MLP neurons of a small language model. Each row is named by its layer, matrix (gate and up: input weights) and neuron, and shows model dimensions 48-143. Each number is 500 + 25 x the weight over its row's rms, rounded and kept within 0 to 999. Numbers have three digits each. A neuron's up and down rows have the sign that makes its largest values positive.
A block is one neuron, or neurons of one layer that tend to fire together. After each block is what it responds to, as a language model described it from the Wikipedia text at the highest values.

L8.gate497:559482458483526531491503470483481527523516505520533514483538536453530481493536484463502471508475506492447529519485467473497526492462449508513469530520495516502507463521550488504546502482518457494520475513510507434494498483479550463480468496523506469542518514482540507485533515475534522521
L8.up497:545524509519502523478498482471480480535517524537491483504471510503486493513503494514517482523538468488501494499499471481484492490530468481516500520540509455502509480495485475533490496489475483535540484502513474499475505512506529477480519456502488465485473510519542472517444520490469507479
L8.gate821:493499463511467532456476506493463510503464502467491490530517520484504499489504508479545508473451507495471566492515480511492497489567484499519472504509530489487487492515523500523460502490507497514519486518473474510522532541506516433522500505505471481502483465508501509457516521520483509494
L8.up821:532531495521505506516536490521495506521510513509476493490489546521502552506532526487468473550476454519486492504552497451495533485468442527533510499492502497502499450489537476487482503581520483531470490502458489502516516484494485504458527515487505498489499474525508502515467513483513495474
L8.gate951:534542448502483558498494499494482516512483501517495493489537498523499513414537513493532509500482514525478487524502504497490494495536518470528503437521477533556481493506503481486526491484523488442474507509526491511489507546536513484474480480501504501509495481460539494474521499473506473475
L8.up951:478491420472551501498500510534508500505487469506492498479481514480450481482533510493470477501468459522470523502528446508505527503495515502489540462473517501508507474481526486473520517484511501488495510519490478524526518475506505481454475519505509502464540502476540453502481493488492479479
L8.gate1086:496510482510503516502494523506542491514431497523509550479529510500526521513459492463527571510529507499506448545517470549486487448516525509502542478473503477494499496458442518491482533518560517528489550470503460531491484507505511478493515520454446473492527508467508484531563518480527525539
L8.up1086:483489525534545488483482509547436505497495462475493500471513467490466475498483491491536562509511470483561508461470498522481521537506498479484499550512523502521483508459510470473504479482510542482417521503500504483499496538523533500495477548451523487512475503549496516533519473545485507516
Description: Numeral ends before continuation. Final digit of a year or dollar amount just before a range or unit word, e.g. 194|2 to, $|2 billion, 199|4 to; also fixed phrases like according to.

L8.gate794:490508493493534471501454453526527491514506554536530512497478498500540429487527532472547504491493505476517496482482493466484437574494482501487475494493493521486493518500489481490550523487465523482481522485505492486506520500515529522467533529472546524455491514479522538505479509437499528535
L8.up794:505516520505541542473465478488480455519477493553504559503441529495506491515504497460508458532494496528467444471508457513504512515518493512498488477509494511483543520504528483476539501523497518472507500470517468463485520561508502502493509475477505519519512524524521498524435522449471502512
L8.gate816:492526500517474505451510515512482498533526545467507494508499489491491519496480535500474525506513530453479511518501513493482485507505527501490481474475457486467536494522461447489490506502518473479516449522508503496473485497543494497470476510519465536467514513502499486457515579475536513506
L8.up816:469546476489507485496478506516522513494478546497520481512483473496484486518518494465502527475458516497489523461513496521496473502488488532472518516503475515465463494457457486485512514487504472518522531499549479509469491477512504522513517480542484485485513506484549465468490520503507528501
L8.gate1048:493524483513523498501491491518467451521511490538501546523530462479479506479461465488469538502495498454481513519479492533440521509528493489496463489506491508527514473493499510503514461498520456479533491531548508475480500466485495515473499521477527515530473501511492484445502524502490519491
L8.up1048:493473506471501479486526483486520507507526489479465512527484507541496463520437505509496532479497500500482462504497449479460532488506485494520474489474490471508529489452515535517526498479469479527503466487506470533518514504530494517485542507536493494524474503460484519500503484478481524510
L8.gate1056:509469470501472445504519495502431460519448494519507516485573478505473559484482475466520507541521522454466521489481528546457485502424485503484469518482466525536533472483488531505521510489487513472489504477526514494478487498510489524523473456543517526521476475498557490493496521518525520486
L8.up1056:480554495514517490495513519508507478511495508469497519538547511461534502509567494548540475512537511532497506510513521531501507494507533476478462545484467428509441532517484428508499520499501488522526501494529508461488463494496515478546483534514506492502508509503506479512470535515548436494
Description: Transfer/acquisition action verbs. Main verbs of acquiring, giving or taking something (took over, signed, seized, offered, assuming), right after their subject in narrative prose, typically followed by an object.

L5.gate275:465513510528544486482533520511518484489512569520550511483524501526471507442514459434566468499476511483524517503463529529488465487511460518515478508542490442485462510540453511503508467496479500492515520477531497491511502496499533464514510494518534482483521518476513492459505507493528486485
L5.up275:485525484538480488525475481486484554472468488483511476497514483488468483532491514496484523536496469512542481504516497498520438445473488522479488507528519477529457515495522487505498492495542507518518498531528502480525520453511495506490480528516482496542488480501509475542503462462541491489
L5.gate1095:525468483515517512508516500490531435510488493504530495483492461447489483511539512505509487476478506478488506506445518499508476494482500478494476487499533511504492536532504482491484503477504482475493510489481455501490492517466475532521526519489427481491502537508492509482510496457469487500
L5.up1095:493480469541523513523485504487539471475560524451517487462535466528462533590453486471485493447467502520500519483497476490531469527522484507515509528538479502488533482510558525523518560512500487514455526532496520471506482506509475514512525453511478529488506547507498505452511513513473524497
Description: Year final digits. Last digit of a four-digit year split as 195+0 or 201+0, mostly in table cells like census or career rows, with number cells and stray words.

L2.gate24:421493504470495491499499510518480543481423458485490516499513499540485565489495517500474482482465475470516506486494469488503503482514505504511471503478484499531500509490509456516500487509504449485479503506501502528474513512541500558497503488458481471500504488505516496457527542515537527514
L2.up24:474478530514490443530532468525513542532451543472525463477494465517478520476504472520541499497470495506460526514510516543483501501528486482497482512531509512513512465494523508495490530517538477508518512518483454502476505491543497520483498451497529468511476510499527473480481497490538465546
L2.gate113:510491462527483481475482508515475529537428536491543466508494497493484546476499494464470472467517498500491528477470490489564484531460538545506488497466489501507495471493505531516468545485533458529520516515527514520495483510499524530493511503534522418527500507497516473474467510462495497526
L2.up113:501471471545488520483461500530498499526533507529512461525466523480477496484504498513506505520509508473511564475528476549533505474508514525506499498464534535496495453471464499502452534502514507509529517529505525511527468486455479492475517520496535498551486454517520484489462542469529509504
L2.gate146:492509509521526508512508509483506486470496469519469501511496491524519473513513490523471471498490490528483536506528523541480509496559503512509477493527467502504509494498464501487489541460488502481491520488486469531538472482483501525514501498476497488490510488488487493523488511496484474493
L2.up146:468490471482484505485530495491538498502517489497500476491473528478515499478511501514493494529487504523542475509493509519541431490490497503487521464454526509486480488493501496518525471523486498457453464505441497494467474577507432500514516478524522475524516480483513541502482475515517513540
L2.gate233:503538484504503541515500539502497488527501475519473513493485510501528490488475520529499420459474524554462480509542510522537489511532489515489467481521517445569531498493486504515505503485489455493502521460509500500536484518468488504498461465512501498474519528508519486498453509498528443474
L2.up233:549514486502538511503480503483482528483506485492498449445474552543512496524519512512469458472511523548506526492517529480508489542501512512497515427449538553515476506513479554523482483495517479491517509484542479499515513518491452536513493488524510519500539525467510486486510485469561478504
L2.gate589:499542501485491532517485513493526490529548517520494519495519500497489453474496488499509482465496519498459503491500502532488496503511515519490520532491522488462507504422503527491523499499509468484506482529496529477488509487566471512497491516499473532487535489530500495479466515479488504461
L2.up589:506492527507481506500464522520473484483460541475517441462514519532481555521529504473519533535525513485499476507488518530533459467501491526493482438503516459464502518513568524486508524516499515486507537503507525489479508504521533484474541513537494482532486496525507533444508476457478472469
L2.gate948:488552462506492548530543497480462511508416497509535528514541520522501499486517481498549498474514513522462495482510453483509511537502538497501498465524486495517460495505526501510476461473491510444477488474556522522514506490478472513504509576487524510491506493558482491486468489489506463528
L2.up948:474497511545531500481533528494529509487518516546523528511468501499467514482455488474481485520478483496531531516461512522497532500478503520479518541480514488475530470464451515504495500490487466524536522500510471454516490503471493515519501514483482532468540531488504514478504513493500497497
L2.gate951:509484465482539451462495530500515499514522495521532488487519455492486485510510479474545462512489504488456529469555503499538494492513487486460552515482532503522489512526468475508519525562484486507516535504523462523550501497490514554465509508501538508492517494498482501473523500491540480486
L2.up951:501488493489530506433484527540557502468476479469514502508493504491491538518516482478508512465491529490497507486509505524511464502495502496522520509525470470505520511490499532478494537538492489487483532515486484516480524530534485499459496482522445481484446464521480570453535493504499465525
L2.gate1128:449515557473499447472488530517502568508460478496499504563506509480498484481491477556458454478493536517471553547504468501501494513475516497490474480526501486503491490496511526491521508514476482512496486514478541441518537549516473490494510502510526480497541463468496527490502477488488486467
L2.up1128:545475539509511490532563485522474549472484488477534499495523536529472529491496537528486485495525501514504528528522498502463508510526477507568478462484515527493444517501520490493491475487547499514500526496475502446487499489528472461498463520534482527542509520423474462456520496478456499521
Description: Year final digit. The final digit of a year split as 202+0, 201+1, mostly at the start of table rows, with occasional row-opening numbers and headings such as Men and However.

L5.gate711:464499501497529518471498515471503479529496482497492522503544513490505525526456502500464482525505503492476468501465510483491500505589524510487497540466436492493504503485538487510520484530562490513521483499522535499518517521475479539491482488478513540473503488490507502523458472467531492497
L5.up711:448485500480522445494502470525513506524520468503509503533503463516508520567489486523488545510452524508487519540476489434436519577511518541533454480517506535507490499459473496472531486512520496533497520487521527518479503484489476546491491466530513547493486510483516522512482542514530549485
L5.gate741:531490597487502541495481481496417468453489524496503497453484518497497530513512503489454520501544474519489490525466460518483489544483500524508485502481471493512444511536515546478465482565525534547496489499532536510481523509438465504525461512506500497476539516482497541493493510491462487524
L5.up741:496508505495538522501463525502513496479517462474515512520480489507460507507498508509455527486509512464494488464481441506496514479506569515494521520523491545525514483493499504525474489461526454513489502516447492529517498484491490527479474500536489525503484488523527475511479500517511495514
Description: Section and paragraph breaks. Line breaks right after wiki section headings (==Personal life==, ===Arsenal===) or sentence ends in biographies, where a new sentence begins.